Weights of a small transformer language model.
Size: width 160, 2 heads of 64, MLP 448 GeGLU, vocabulary 8192.
Architecture: RMSNorm before each block, no biases in attention or MLP.
MLP neurons of a small language model. Each row is named by its layer, matrix (gate and up: input weights) and neuron, and shows model dimensions 16-111. Each number is 128 + 32 x the weight over its row's rms, rounded and kept within 0 to 255. A neuron's up and down rows have the sign that makes its largest values positive.
Before each neuron's rows, "fires on" lists the tokens most often at its 100 highest values on Wikipedia text that the model never trained on.

fires on: " of", "–", " and", " to"
L2.gate446 [125 187 156 129 140 139 138  72 153 111 123  83  99 176 104 166 102 117 116 139 155 104 110 205 180 145 101 107 138 154 111  84  92 145 199 111 120 133 129 147 180  57 131 157 111 126  29 149 173 132 135 166 180 140 136 153 115  98  90 119 178 146 127 101  95 151 125 150 100  78 137 122 145  98 121 227 158 155 130 145 115 149 174 156 136 120 121 141  68 166 192 115  75 155 144 109]
L2.up446 [117 136 144 125 192 191 104 101 167 127 159  98 147 141 132 129 115 123 163  79 144 165 134 226 153  76 165 141 150 165  81 143 100 150 187 148 172 110 156 125 206 130 165 132  84 144  79 157 124  97 170 187 200  97 117 135 125  93  52 113 155  94 124  66 120  83 115 140 161 133  88 126 107  63 135 161 205 173 143 135  66 134 157 130  98 156  93 113  88 140 138 157 131 124 122 162]

fires on: "-", "age", "[", "itude", "irm"
L2.gate97 [100 166 104 113  34 125 148 203 126 158  89  75 115 108 158  85 164 162  50 126 109 131 162 113 154 136 115 144 160 139  92 144 106  90 130 165 150 114 174 121  65 109 140 184 125 101  94 169 153 174 181 143  74 186 151 131 129 105 103 107 155 124 115  68 146 129 104 147 134 110 131 138 104 122 116 167 150 141 104 136  87 114  56 157 179 130 152 144 160 141 100 164 114 123 123 166]
L2.up97 [109 165 157 125  88 116 144 212 130 133 152  91 137 136 127 143 165 130  83 123 151 146 109 121 129  94 129 150 113 101  51 118  90 124  64 102 191  90 158 120  90 101 184 138 174 169 137 144 131 155 136 133 146 168 164 179 137 111  98 160 134  86 121 136 184 153 115 121 136  80 169 124 153 147 111 146 205 132  82 142  69 130  94 105 171 181 127 124 145 111 175 108  83 125 137 134]

fires on: "-", "cha"
L2.gate96 [125  89 147 136 107 134 135 104  85 159 164 132 208 114  95 145 173 133 153 108 113  85 152 128 109  68 114 154 175 139 101 118 130 117 187 132 109  91 172 146 132 128  94 151 129 165  85 125 154 108 154 133 223 167 173 166 148  74 147 158 136 135 103 109 123 143 122 167 140  94 152 164 219 141 147 206 146 160 162 125 130 100 128 112 109 127  22 129 118 162 133 166 138  93 179 130]
L2.up96 [ 98 127  71  62  93 147 191 133 110 120 134 148 130 170  91 181 110  84 148 161  93  62 170  71  93  96 106  88 145 131 100  82 156 107 127 151 202 197 138 148 156  94  89 150 115 173  83  98 132 126  89 123 121 123 127 113 146 104  84 173 130 112 100 133 163  68 159 132 169  78 100 173 140 143 137 122 172 122 131 131 129 144 171 110 125 144 144 147 104 151 144 185 191 165 188 152]

fires on: "-", " Do", "ld", "ll", " do"
L2.gate229 [ 85 102 136 135 115 106 137 151 118 113 141 118 128 162 147  81 167 162 209 134 137 118 136 102 122 110 150 144 111 147 145 163  90 161  92 117 148 156 120  88 143 104 140 110 120  61 129  97 192 138 143 156 108  80 119 102 113 174  88  91 159 120 131 169 141 156 150  93  92 110 162  99  98 157 189 107 112 128  99  81 193 183 118  93 144  82  55 152 153 129 164  87 146  75 129 136]
L2.up229 [ 97 124 107 130 141 112 140 155 177 151 129 117 102 142 114  75 155 146 173 164  98 129  97  97  69 107 183 166 141  95 101 159 105 176 101 105 164 156 102 119 144 114 196 127  90 108 126  74 173  74 170 173 146  35 135  93 148 103 109  84 168 169 145 171 179 121 117  70 126  95 146  98 122 198 163  95 161 145 113 132 160 161 112  90 157  94 101 129 154 137 153  97 121 128 165 163]

fires on: " Se", " te", " Re", "re", "ne", "te"
L2.gate72 [ 78 150 172 105 172 115 151 138  69 102  79 140 174 128  33 179 126 167  88 120 106 109 139 154 144 112  73 127 117 167 137 114  55 130 121  91 150 154 132 128 136 103 138 118 173 190 152 205 161 142 145 111 150 140 202  82 153 183 146 116  89 140 159 103 107 135 118 156 147 212 145 117 110 119 156 130 104 151 163 149  69 154 130 100 163 130 145 141  94 113  91 127 132 115 156 138]
L2.up72 [166  81 134 144  94 141 122 131  87 146  98 124 144 151 102 112 143 126 155 142 162  38 205 119 131 113 120 174 170 173 178 103  94  72 105  80 136 135 148 116 127 110 142  90 194 142  66 144 131 111 139 155  98 116 126 141 143 134 109 126 102  97 180 100 118 160 119 154 172 135 178  84  77 129 155 108  78  97 144 161 102  67 130  72 113 132 103  96 221 115 123  68 132 151 129 116]

fires on: " cons", " sl", "si", "fo", " abs", "ff"
L2.gate231 [128 134 165 152 154 131 122 113 106 153 161 120 132 121  73 109 125 150  75 129 122 108 129 126 134 168 178 151  84 152 144  93 147 127 167 125 155 105 132 116 158 183 149  76 167 131 126 174  68 101 155 145  60  95 169 118 154 128  84 167 106 162 106 144 181 102 168 150 110 113 104  96 169 112 105  96  93 128 149  98  81 123 105 138 128 147 125 106  75 169  91  87 107 123 162 153]
L2.up231 [ 93 165 154  91 145 116 139 124 144 153 150 140 154 148 114 144  55  90 135 143  56 191 145 119 107 118 157 175 215 157 124 137 157  86 146 113 101 107  85 107  87  79 170  81 161  92 126 115 179 168 141  96 144 168 126 127 131 144 114  99 100 120 176 137 141 191 142 157 128 189 143 110 123 123 144 115  89 143 129 139 117 205 121 131 122 111 138 150 140 116 117 137 147 114 110 122]

fires on: "-", "g", "f", " and", "and"
L2.gate366 [ 66 131  70 121 173 151 146 135 168 149 146 113 116 143 119 165  97 125 132 142 137 163 132 177  95 145 134 148 174 133  91 133  41 151 125 181 192 101 140 134 154  92 168 165 118 114 171  68 137 151 200 118  97 107 105 151 139 123 152 156 149 110 164 137 112 114  78 139  82  91 136 100 157 163  92 138  91 154 164 145 136 165 102 211 138 115 159 167 137 145 164 184 123 158 157 133]
L2.up366 [123  84 126 141 114 111 180 124 140 112  94 139  63 163 154 118 144 150 121 141 149 162 114 137  99 111 147 186 122 107 110  75  61 109 102 123 173 159 163 176 139  53 172 135 107 152 151  95 127 130  91 115 125  54 142 142 169 120  98  83 161 194 132 135 174 153 187 147 126 157  84 110 126 113 112 133 115 153 124 121 167 173 141 165 145 202 103  93 150 119 100 139 138 142 154 108]

fires on: "ult", "ist", "ly", " inf", "ign", " inst"
L2.gate166 [137 167 131 179 135 107 142  76 104  51 135 113 158 149 162 161 164 111 170 129 140  99 161 157 146 114  81 175 127 137 148 135  65 135 190 122 166 131 155 102 197 108 158 113 145  71  89 157 185 118  93 138 126 166 140 108 186 156 146 110 150 114 215 186 118 143 158 122  99 119 114 116 109 123 137 176 104 127  93 124 126 101 152 115 115 135 116 128 110  55 138 194  84 149 138 158]
L2.up166 [178 100 160 112 151 113 130 115  72  95 104 141 151  94 109 146 154 108 155 155 133 115 132  77 164 160 156 191 160 182  69  41 107 121 104 135 180 145  96 104 186 136 111 142 157 135  43 159 144  81  92 156 134 178 140 107 138 101 119 153  78 134 146 151 131 183 166 124  92 129 105  70 106 112 178  53 153 103 102 128 141  89 140 116 142 151 109 110 128 116 116 155 129  99  92 140]

fires on: " |"
L2.gate400 [181  82 175 115 148  85 118 162 137  96 121 122 101 154 115  93 169 148  80 174 125 146 101 153 164 103 108  72 151 161 125 104 127 103  84 139 137 138 119 122 138 192 185  52 101 141 101  90 148 152 114 124 116 134 164  90 127 187 136 134 170 164 167 143 170 158  96 145 127 214  96 123 129 165 106 104  83  91  90 107 126 143 107  95 196 129  97 122 150 123 101 145 107 174 123 133]
L2.up400 [135 179 200 116 116 137 118 169 142  91  92 114 143 141 121 100  52  93  81 120 146 142 102 122 159 129 178  90 175 149 126 140 102  84 190 161 210 174  57 105 173 112 123  98 132 116 147 152 166 128 132 130 143 144 140 163 161 190  97 111 192 127  91 112  90 112 111 115 159 176  94 103 134 135  60 117 101 118 130 161  87  88 161 109 167 129 127 113 134 148  91 122 192 132 103 117]

fires on: " int", "int", " ext", " Ext", " exp"
L2.gate200 [128 115 172 112 128 108 152  97 102  95 157 152 153  80 134 164 135 138 119 214 173 169 133  82 161 141 150 130 185 117 115  84 134  73 134  92 122 123  87  98 152 123 137 151 112 148 111 128 155 130 127 140 153 129 107  95  96 127 127 132 182 125 141 131  97  91 177  95 127 143 161 105 158 111 137 137 133 105 176 193 116 164 125 177 158 159 121 111  85 117 158  83 118 104 171  78]
L2.up200 [146 138 124 112 130 112 123 107 111  55 157 153 130  74 161 185 105 140 151 211 177 154 115 116 128 141 147  99 179  93 120 113 134  99 110 113 208 137 113  79 135 131 111 151 117 177  83  98 148  94  85 140 118  95 128  64  91 138 106 199 139  60 116 182 106 147 194  98 128 116 158 153 163  68 121 129 115  95 170 127 153 172 142 139 130  79  98 106  99 117 179 113 129  95 173 118]

fires on: "st", "us", "uc", "oc", "s"
L2.gate124 [127 117  77 119 142  72 132 120 172 169 121 163  66 109 148  70 170  74 100  62 168 105 126  86 143 146 160 102 153 175 129 165 164 190 132 133 102 191 119 113 146 138 100 101  69 127 134 122 185 135  92 100  99 104  82 186 162 139 130 136  82 148 107 139 125 105  95 112  94 163 133 139 146 138  98 143 131 140 128 120 129 131 143 190 191 127 117 141  93 136  78 123 133 188  87 114]
L2.up124 [198 159  63 127 151 165 103 136 144 145 123 149 133  97 153 154 108  60 176 145 180  89 129 173 153 117 195  98 180 170 142 128 143  97 146  85 123 162 116 116  78 162 131  77 123 111 142 120 130 188 144  98 155 102 137  99 114 137  92  99  98  93  92 165 136 130 134 134 121 148 117 159 102  97  97 137 122 189 146 153 142 140 178 153 111 106 146 132 115  78 122 124  92 151  49  61]

fires on: " no", " His", " Her"
L2.gate30 [136 138  95 118 149 124 130 122 153  92 114 117  97 101 144 105 151 132 105 164 102 103  88 146 165  65 156 194 124 131  59 148 109 157 109 107 127  84 156 133 124 137 211  73 132  51 107 108 147 123  74  99 110 139  86 149  87 168 117 150 136 185 164 188 114 147 176 115 107 125 178  45 122 123  88 190 169  82  88 149 119 157 114  93 143  95 144 110 110 165 120 107 110 126 161  70]
L2.up30 [126 113  87 111 144 148 109 127 154 120 134 129 108 120 135 172 145 153 111 124 109 140 122 147  93 102 146  80 145 135  86 167 118 147 133 123  89 238 123  98 131 121 156 118 118  96 131 200 140 107 177 162 172 101  78  99 156 148 119 149  74 165  32 111 200 160 121 124 108 166 127 103 170 150 163  98 139 122 130 184 110 184 142 118 164 218 146  98 132 153  86 107 167 120 151 105]

fires on: "la", " Den", "ova", "ort"
L2.gate291 [122 158 156  81 130 137  81 127  93  93 145  73 120 167  92 170 108 169 137 124 144 126 110 139  96 156  75 187 109 123  72 180  61 150 137 166  89 145  71 131 127  46 160 124  58 154  54  97  69 152 115 174 104  98 107 102 123 122 135 107  89 106 154 139 121 104 119 153 151 190 114 124 125  77  87  98  96  92 114 124 124 103 146 110 151 148 142 169 161  44  92 157 100  68 185 177]
L2.up291 [ 80  94 180 155 143 107 117 154 113  59 117 131 110 140 108 193 133 154 117 129 147  87  84 144  90 141 139 176 101 149  92 169 107 138 179 151 103 141 109 103  64  83  99 170 105 197  99 117 113 132 130 118 101  83  75 175 136  43 118 104 119 159 110 189 129 191 133 194 137 129 123 108 126  87  89  90 108  94 157 125 123  70 147  65 121 112 130 148 100  54 108 154 104  97 169 144]

fires on: ".", "gh", "\n\n", "ip"
L2.gate128 [145 161  98 183 116 202 105 107 101  64  97 101  44 154 106 146 104 116  98  81 145 148 127 128 144 145 146 145 200 120  49 112 144  60 182  72 151 166  99 173 115 138  95 134 155 118 150 127 162 136  54 144 152 112 117 103 120 100 117 139 136 134 122 138  99 125 171 135 125 156 160 180 104 131 163 134 132 171  72  96 126 121  82 132 119 155 153  75 145 119  95  73 124  87 144  87]
L2.up128 [105 138  99 119 157 128 144 139  97 119 154 156 127 146 162  99 116 147 106 129 108 145 105 170 122 117 190  89 193  77  83 138 140 122 160  87 102  76 125 182 124 151 103 177 128 113 149 203 168 166 100 148 124 156 105 123 167 142 198  95 167 140 134 191 146  84 118 148 118 145 125 134 109 169 185  93 144 151  70 138 175 124 124 119 112 155 134  83 126  71 156  72 149 141 143 180]

fires on: " has", " inc", " =", " have", "-", " had"
L2.gate224 [105 140 104  75 155 113 161 123 126  86 124 123 114  84 140 122 127 116  85 140 116 215 123 125 106 101 126 102 219 131  89  99 166 200  97 145 119  82 128  87 148  91 117  97 124 136 104  97 134  95 120 177 103 117 104 153 133 113 155 154 134 130 118 190 156 191  69 117  80  98 120 103 135 128  66 150 189 119 128 155 102 126 129 132 190 137 205 133 109 128 102 183 114 132 112 170]
L2.up224 [154 123 125 131 111 115 102  77 155 179 148 170  94  67 197 179 172 149 138 117 111 131 160 138  78 154 132 105 111  81  98  87 105 142  74 150 140  98 111  75 114 145 120 138 129 169  88 174 135 190 107  83  85 141 161 109 134 109  93 153 115 171 148 138 182 171 103  99  97 114 147 105 199 111 107 194 201  96 119 165  96 105 126 165 125 111 145  83 162 119  95 166 139 147  97 126]

fires on: " more", "ing", "eg", "ast", "aly"
L2.gate220 [109 120 116 133 174  99  70 193  51  87 120  79 159 176 144 142 135  99  99 153 109 165  61 196 143 107 117 115 203 134 113 129  61 155 157  30 165 125 151 132 157 125 151 175  88  88  88 175 148 138 126 120 112 149 105  71 158 151 167 125 165 127 116 147  92  85 163 114 166 140 139 201 104 119 120 105 166  83 151 144  77 135 172 180 160 131 126 139 103 135 159 128 124 149 108 123]
L2.up220 [172 222  59  94 197 160 118 155 150  89 118  98 143 145  96 144 119 137  40 110 100 185 110 117 104 112 156 108 100 114  38 153 136 157 129 102 137 108 163 115 171  82 163 146 149  74 150 184 105 135  96  72 143 173 165 116  88 108 113 125  86 145 110 137 124 150 126  62 132  79 105 108 155 125 183  92 194 130 164 141 109  88 118 140 122 157 173 159 105  88 117 160 121 143 150 116]

fires on: "–", "em", "rit", "han", "ril"
L2.gate364 [144 130 141 101 135 123  87  68  97 177 105 121 172 110 134  83 113 160  75  85 132 161 169 145 128 167 130  83 111  99 153 188 136 166 176 138 114 132 140 104 108 125 149 105 142  15 102 155 140 155  85 132 171 133 111 108 132 117 161  98 122 157  83 108 125 117 133 121 136  92 117 103 114  99  75 129 166 118 183  97 169 187  89 107  99 151 172 131  97 110 128 101 110 133 181 173]
L2.up364 [167 138 142 138 120 134 137 148  88 174 104 108  87 138 180 120 100 165  81 103 136 132 102 126 141  97 164 131 103 144 115 208 114 154 158 159 149  91 149  71 113 155 134 150 167 114  84 154 113 135 141 118 146 110  86 117 110 152 133 124  93 132  64  75  89 134 107  75 115 130 158  74 116  81 107 118 136 158 158 144 145 122 108 121 185 182 187 107  84 169 135  78 111 136 133  76]

fires on: "-", "s"
L2.gate221 [125 164  59 137 163 189 141 209 115 136 132  61 177 153 121 111 158 145 159 101 132 178 162 147 138 144 136 180 139 115  69 143 109 189 173 127 129 112 162  81 129 132 125 162 144 121  97  92 115  79 159 126 133  96 144 146 133 111 120 161 164 118 100 149 184 117 145 135  57  60 160  74 128 111 129  99 167 128 130 143  87 131 164 137 114 162  97  84 153  96 180 189 118 116 101 114]
L2.up221 [177 102 100 129 100 178 155 129 149 228 128 109 146 115 159 146 129 123 139 111 131 146 204 119 124 157 139 161 183 130 102 203 159 136  45  76 169  88 111 128 191 104  86 106  84 102  94  67 121 100 159  76 139 111 109 136 127 126 134  97  99 152 111 107 189  89 132 103 116 151 174 148 146 122 149 143 140 121 114 165 178 101 172 116  68 116 130 131 155 160 123 148 203 134  84 131]

fires on: " ="
L2.gate226 [124 150 145  88 131 116 145 123 151 131  81 131 127 110  81 162  82 109 100  99 105 117 130  82  39  96 158 166 152  85 122 154 137 122 120 135 114 175  97  66  55  55  86 138  90 168 137 132 120 124 131 122 147 162 120 140 144 128 139  92  96  96 151 143  99 147 146 127 114 127 171 175 170  62 136 151 171 167 140 137  91 121 113  65 133 126  93 139  86 127 131 103 105  90 179 122]
L2.up226 [133 115 133 139  74 141  94  94 173 146  85 126 105 115 135 119  81 122  97 129 134 188 138  88  97 111 170  88 161 138 139 194 210 123 170  76 115 100 112  48 102 156 179 105 130 110 135 143 116 141 151 117 126 155 165 186 124 102 106 180  61 103 142 133 122 127 144 161 145 130 111 126 178 116 126 171 194 160 109  94  79 116 142 125 115 116 103 143  81 112 128  70 132 165 120 131]

fires on: " fa", " Fa", " Sha", "fa", "-", " Yu"
L2.gate295 [ 79 144 116 135 147 143 134 214 162 124  98 159 128 150 139 206 129 158 152 151 109 100 161 102 201 152  71 150 118 137  93 123  86 135  81 100 230 196 166 108 115 109 117  95 130 119 129 130 160 131 113 120 175  86  79 102 123 134 143  88 156 163  89 105  85 140  95 108  92 144 189 147 163 179 110  85  75 109 152 142  96 159 157  58 168 162 165 153 170 157 111 111 101 169 138 162]
L2.up295 [ 81 137 102 103 180 110  82 120 154 124 141 124  99 143 141 113 120 155  67  97 130 122  90 141 109 109  51 156 177 102 135 115 109 178 113  81 134 185 141 141 108  67 146 158 145  78 158  80 142 138 184 166 156 145 116 128 147  94 156 109 157 170  87 114 112 131 159 100 105 119 168 115 111  91 109 118 115 112 125 118 101 124 133 127 185 138 123  99 151 117 129 100  78 163 158 180]

fires on: " arr", " dis", "'", " arch", "ide", "vis"
L2.gate171 [152  95 169  77 130 146  90 102 184  60  30  46 121  89 117 126 114 137  88 154  92 140 163 122 146  91  97 127 120  83 105  96 115 128 131 134 113  93 132 149 152 142  94 109 106 127  75 173 216 117 138 121 115 112 132 146 153 124 123 134 117 140 101 137 142 146  97  76 131 117 137 162 130  73  78 138 145 128 171 128 121 147 119 174 128 167 128 175  72 101  91 121  91  91 107 145]
L2.up171 [153  71 110  94 112 135  89 136 181  90  39  78 144 145 103 144 185 102  86 154 130 151 126 155 135  30 123 123 132  84 108 114 112 118 115 136 126 126 120 104  89 192 109 106 106 180  98 154 238 155 121 144  98 148 160 124 170 137  94 158 114 147  90 120  88 106 150  63 180 116 170 150 118 102 131 101 144 122 171 146  93 166 102 147 170 164 134 163  90  96 103 106 115  92 113 137]

fires on: "."
L2.gate269 [179 125 121 103 167 133 134 124 148  68  87 122 172  92 104 152 117 145 152  90 129 131 184 186 153 124 101  91 150 125 117 122 157 109  87  74 142 114 122 140 169  91 133 134 173 174 133 147  79 160 140 143 122 121 140 158 105 132 132 150 195 148 172 112 104 124 132 129 176 171 103 112 135 123 169 160  92 155 139  78  93 224  93 124  88  95 209 108 138 125 144 160  65 132 128 110]
L2.up269 [160 135 158 143 156 156 177 130 159 134 121 111 149 124 158 149 138 107 124 119 145  62 220 152 160 140 171 116 145 158 144  93 164  94 151 102 127  87  82 108 142 129 111 128 177 189 170 110 154 161 167 113 134 148 164 142 110 153 157 160 167 134 126 127 144 109 120 132  91 104 135 162 179 108 153 160 107 109 205 103 163 154  95 138 128  64 174 127  90 116 152 107 110 121 144 137]

fires on: " Home", " Men", " You", " There", "There", " God"
L2.gate117 [110 127 106 182 102 163 111 123 120 143 113 131 115 122 127  96 112  90 138 135 136  82 160 135 146  92 186 151 139  92 139 117  69  51 158 109 123 159 131 131 122 211 163 134 107 115  92 128 159  66 163 127 136  86  99 100 166 153 132 113 156 107 114 150 127 147 208 124 159 182 104 125 118 158 150 194 197 103 100  74 143 171 148  95 180 117 136 170 125 196 170 146 151 143 162 159]
L2.up117 [122 171  91 180 134 108  77 162  96 158 143 136 144 117 111 102 131 132 126 148 115 180 174  84 181 110 133 140 102 153 131 151  91 125 120 180 181 132 114 131 143 127 107 161 179 142 163 126 154 127 138 109 116 120 141 148 180 117 107 142 149  98 142 193 110 176 161  92 173 150  91  72 132  96 168 120 165  99  99  77 169 131 169 138  97 119 118 134 145 156 117 148 151 116 230  84]

fires on: "it", "s", "t", "c", "urs", "ra"
L2.gate46 [ 88  85 143 119 160  86  72 119 135 135 120 167 149 113 111 114 103  97 146 105 127 130 128 160 138  80 144  93 116 157 156 130 145  79 145 133  44 122 191 143 110  97 155 133  65 133 122  89  99 152 150 108 106 173 125 167  71 144  91 124 150 141 131 142 139 117  98 119 121 106 148 185 121 115 103 167 171 131 139 118 138  89 151  98 127 178  94 138 138 185  77 178 136  92  59 165]
L2.up46 [ 95 113 105 128 117 149 124 138 115 138 103 163 162  80 103 124 148 181 154 110 106 147 151 192 135 107 104 120 130 150 102 160 142 123 116 141  49 176 181 113 111  91 141 144 143  99  81 107 123  93 189 158 176 151 106 136 121  61 167 104 148  80 130 117  57  94 133 151 110  90 178 172  99  76 189 119 169 210  87 102 111 202 144 144 128 182 116 161  95 165  69 121 154 108 120 129]

fires on: "–", " to", ":", "'", "n"
L2.gate116 [159 166 182 153 110 134  89  96 140 142 160 131 135 123 101 172 127 133 171 176 117 125 197 125  91 140  82 102 129 204 142  81  64 119 159 146 163 119 172  52 115 108 130  87  79 155 109  87 124 143 150 121 135 177 137 145 131 133 120 148 128 115 105 115  90 216  48 158 175 164 175 165 113 152 147 191 142 193 175  82 155 137 145 137 136 159 107 151 139 119  79 125  85 103 139  94]
L2.up116 [177 159 146  97 110 158 156 115 122 148  75 123 168 128 121 181 171 150 120 196 161 142 151 129  88  93 107 125 132 147 135 111  65 108 198 129 143 132 122 114 150 145 129 119  62 127 125 114  58 107 124 128 152 112 166 130 146 115 139 109 161  85 105 147  58 184 186 155  89 145 107 121 146 151  96 138  80 154 145  90 131 143  79  74 119 119 148 166 135 122 105  49 159 153 141 109]

fires on: " /", " rep", " dep", "iff", "ame"
L2.gate344 [108 156 110  72 129 178 141 165 105  85 121 128 114 169 164 172 143 153 115 103 115 111 130 149 111 149  93 130 152 154  92 160 145 165 160 132 103 108 120 126 200 177 122 149 142 166 119 104  99 131 174 129 131  99 101 130 156  99 119 133 149 155 119 166 128 159 102 105  81 180  53 104 174 186 129 134 125 112 103 126 154 183 107  92 185 154 114 100  92  77  52 128  95 106 146 153]
L2.up344 [128 158 119  68  90 152 149 165 150 120  83 128  86 150 182 139 143 157 127 111 113 155 182 175 129  66 144  75 106 222 157 106 146 134  84 110 122 140  73  92 140 148 142 187 117 130  69 126 119  83 133 136 134 100  98 102  99 117 151 122 110 135 105 154 120 133  58 110  78 185 127  69 104 149 109 175  59 193  96 204 151 132 132 121 100 115 121 175 162 105 112 139 158 178 189  94]

fires on: " des", " res", "Des", "n", " pres", " Des"
L2.gate294 [122 108 158 197 148  99  45  91 154  80  48 100 124 113 152 115  84 174  91 160  72  53 169 179 129 172 158  95 129 184  98  60 130  81 180  91 111 190  93  88  88 100 143 127 119 111 136 113 112 153 119 175  75 122 109 124 193 160 152  86 162 172 102 107 137 100 147 202 116  91  80 113 153 142 120 121 117 116 120 170 106 166 156 142 174  99 149  70 163 159 147 124 117 132 108 120]
L2.up294 [118 128 180 179 139 111 110 122 146 140  80 144  90 100 116 139  83 124 146 135 118  91 109 153  70  93 147 129 111 174 143 152  68 120  96 103 122 128 165  70 173 105  73  96  79 148  93 113 135 121 150 181 125 142 141 141 166 109 172 125 109 119 166 104 149 175 102 165 104 110 109 139 117 116   0 172  77 176 181  75 138 133 198 184 167 147 121 154 206 133 117 135 155 148 106 132]

fires on: " un", " Un", " not", "od", "al", "Un"
L2.gate362 [152 170 106 118 127 158 122 135 114 131 142 122  63 132 144 121 110 139 174  90 179 110 117 119 138 155 134 138 127 153 104 126 154 177 100 202  97  64 113  61 104 124 130 153  79 162 167 203 146  55 155 136 146  70 109 141 166 151 167 106  90 130 138 150 150 109 151 134 150 119  96 133 157 105 154 123  84 150 146 114  59 166 144 146 184  95 168 155  91 109  99 166 116 134  56 153]
L2.up362 [142 153  83 133 143 133 157  99 106 124  84 135  93 124 175 150 132 141 152 124 186 105  88  88 116 113 130 132 173  93 137 148 206 118  93 195 136  50 115  67  97 108  90 140 126 169 164 184 119  81 167 121  68  83 134  84 149 202 109  74 137 121 136 168 136  90  90 162 170 121 116 160 104 137 110 128  99 131 169  73 151 107 145  91 152 101 161 188 102 137  90 186 154 159  77 123]

fires on: "ho", " pos", " favor", " does", " el"
L2.gate173 [119 135 133 103 170 154 154 103 150 154 140 134 114 147 117 123 128 159 140 168 158 167 193  88 166 122  92 136 130 143  72 195 128  82 129 168 128 156 128 132 107 131 163 109 116 138  70 108 153 168  91  71 133  97 120 141 182 105 152  76 132 137 117  94 120  81 134 109  60 113 156 124  97 110 135  19  66 169 130 116 111  95  99 144 130  81 116 105 103 159  60 145 108 131 111  67]
L2.up173 [169 139  60 185  99 118 104 149  97 135 145 101 152 177 138  73 164 108 160  72 135 104 206 141 114 134 137 140 108 127  98  89  82 183  71 169  82 125 160 153 184 110 178  84 117  79 144 183 143 100 123 136 173  41 134 152 156 106 142 118  99 111 116 142 189 161 128 158 118  64 130 149  93 112  95 175 122 106  95 179 110 174 142 164 142 187  89 168 128 194 138 122 170 131 107 177]

fires on: "S", "O", "ss", "tt", "A", "go"
L2.gate157 [ 87 111 107  97 120 134  99 170 156 117 143  99 114 107 123 149 100 126 128 123  87 173  97 110 167 176 137 138 115 115  91  90 119 121  91  63 132 177 152  96 218  97 114 133 127 117  88  99  43 185 126 125  99 105  96 171 119 142 127 122 146 137 141 111 127 140  89 148 111 146  75 183  87 149 118 147 104  69 136 121 133 146 127 156 114 196 112 140  88 130 106  89 119 114 100 104]
L2.up157 [108  92  96 129  73 122 123 169 159  71 170 101 128  98 123 144 121 126 159 154 156 169  48 124 143 148 155 141 147 120 108 122 122 151 148  76 143 139  72  94 197 125 103 130 121 133  73 133  73 170 110 188 165 128 160 161  95 149 111  96 121 140 164  63  97 139 114 104 128 198 116 170  66 113 124 150 118  90  83 133 111 142 111 161 158  77 165 175  83 111 110  98 130 129 105  94]

fires on: " de", " De", "si", "fo", " bl", " Fel"
L2.gate75 [ 88 168 172 119 150 142 148 173 188 162 144 177 174 154  72  93 141  98 119 132 115 136  76  88 105 108 147 149 127 167 131  82  84 110 188 132 121   0 189  97 151 109 103 124 110 149 119 122 141 171 103  36 131  89 135 169  92 126 116 137 127 143 238 115 139 131 137 156 167 159 172  81 187 139  99  87 184 146 163 118 115 146 169 133 164 137 123 114 125 131 134 125 179 133 121 151]
L2.up75 [ 89 155 137 113 148 226  85 113 163 179  85  93 118 140 164 128 135 201 139 191 122  86 145  96 124 129 161  80 113 183  83 111 130 115 111 108 155  94  97 109 147  93 118 141 107 161  89 103 103 179 142 113 110 108 138  77 144  98 130 190 129 111 164 181 172 177 105 165 117 134 109 135 180 194 120  71 135  92  94 146 107 105  74  73 128 107 153 124 163 118 160 136 113  60  70 132]

fires on: "ation", "R", " version", "ment", " model", " program"
L2.gate281 [143 130 124  97  79  68 112 131 117 113 107 193  94 135 102 130 176  96  69 151 136 153 109 117 117  97 130 150 106 153 179 152 132  53 164  78 136 140 128  50 101 150  87  63  94  50  88 138 134 104 131 110 118  89 188 144  92 108 175 125 102 124 115 108 129 131  95 164 141 164 144 124  73 169 167 125 199 107  86  81  82  92 137 104 141 120 131 139 132 107 131 170 115 115 102  91]
L2.up281 [158 117  86 179  95  83  86  92 154 139  86 135  71  80 139 112 140 141  73 156 165 102 123 129 133 139  99 111 135 146 145 147 117  86  71  96  90 164 109  79 114 103 123 109  99  90  72 153  98  89 160 126 160  73 123 198 158 107 141 115 123  90 121 120  68 160 103 156 133 173 174 126 109 161 180  92 149 113 126 116  95  66 189 136 162 145 111 179 163 133  76 120 111 158 120 172]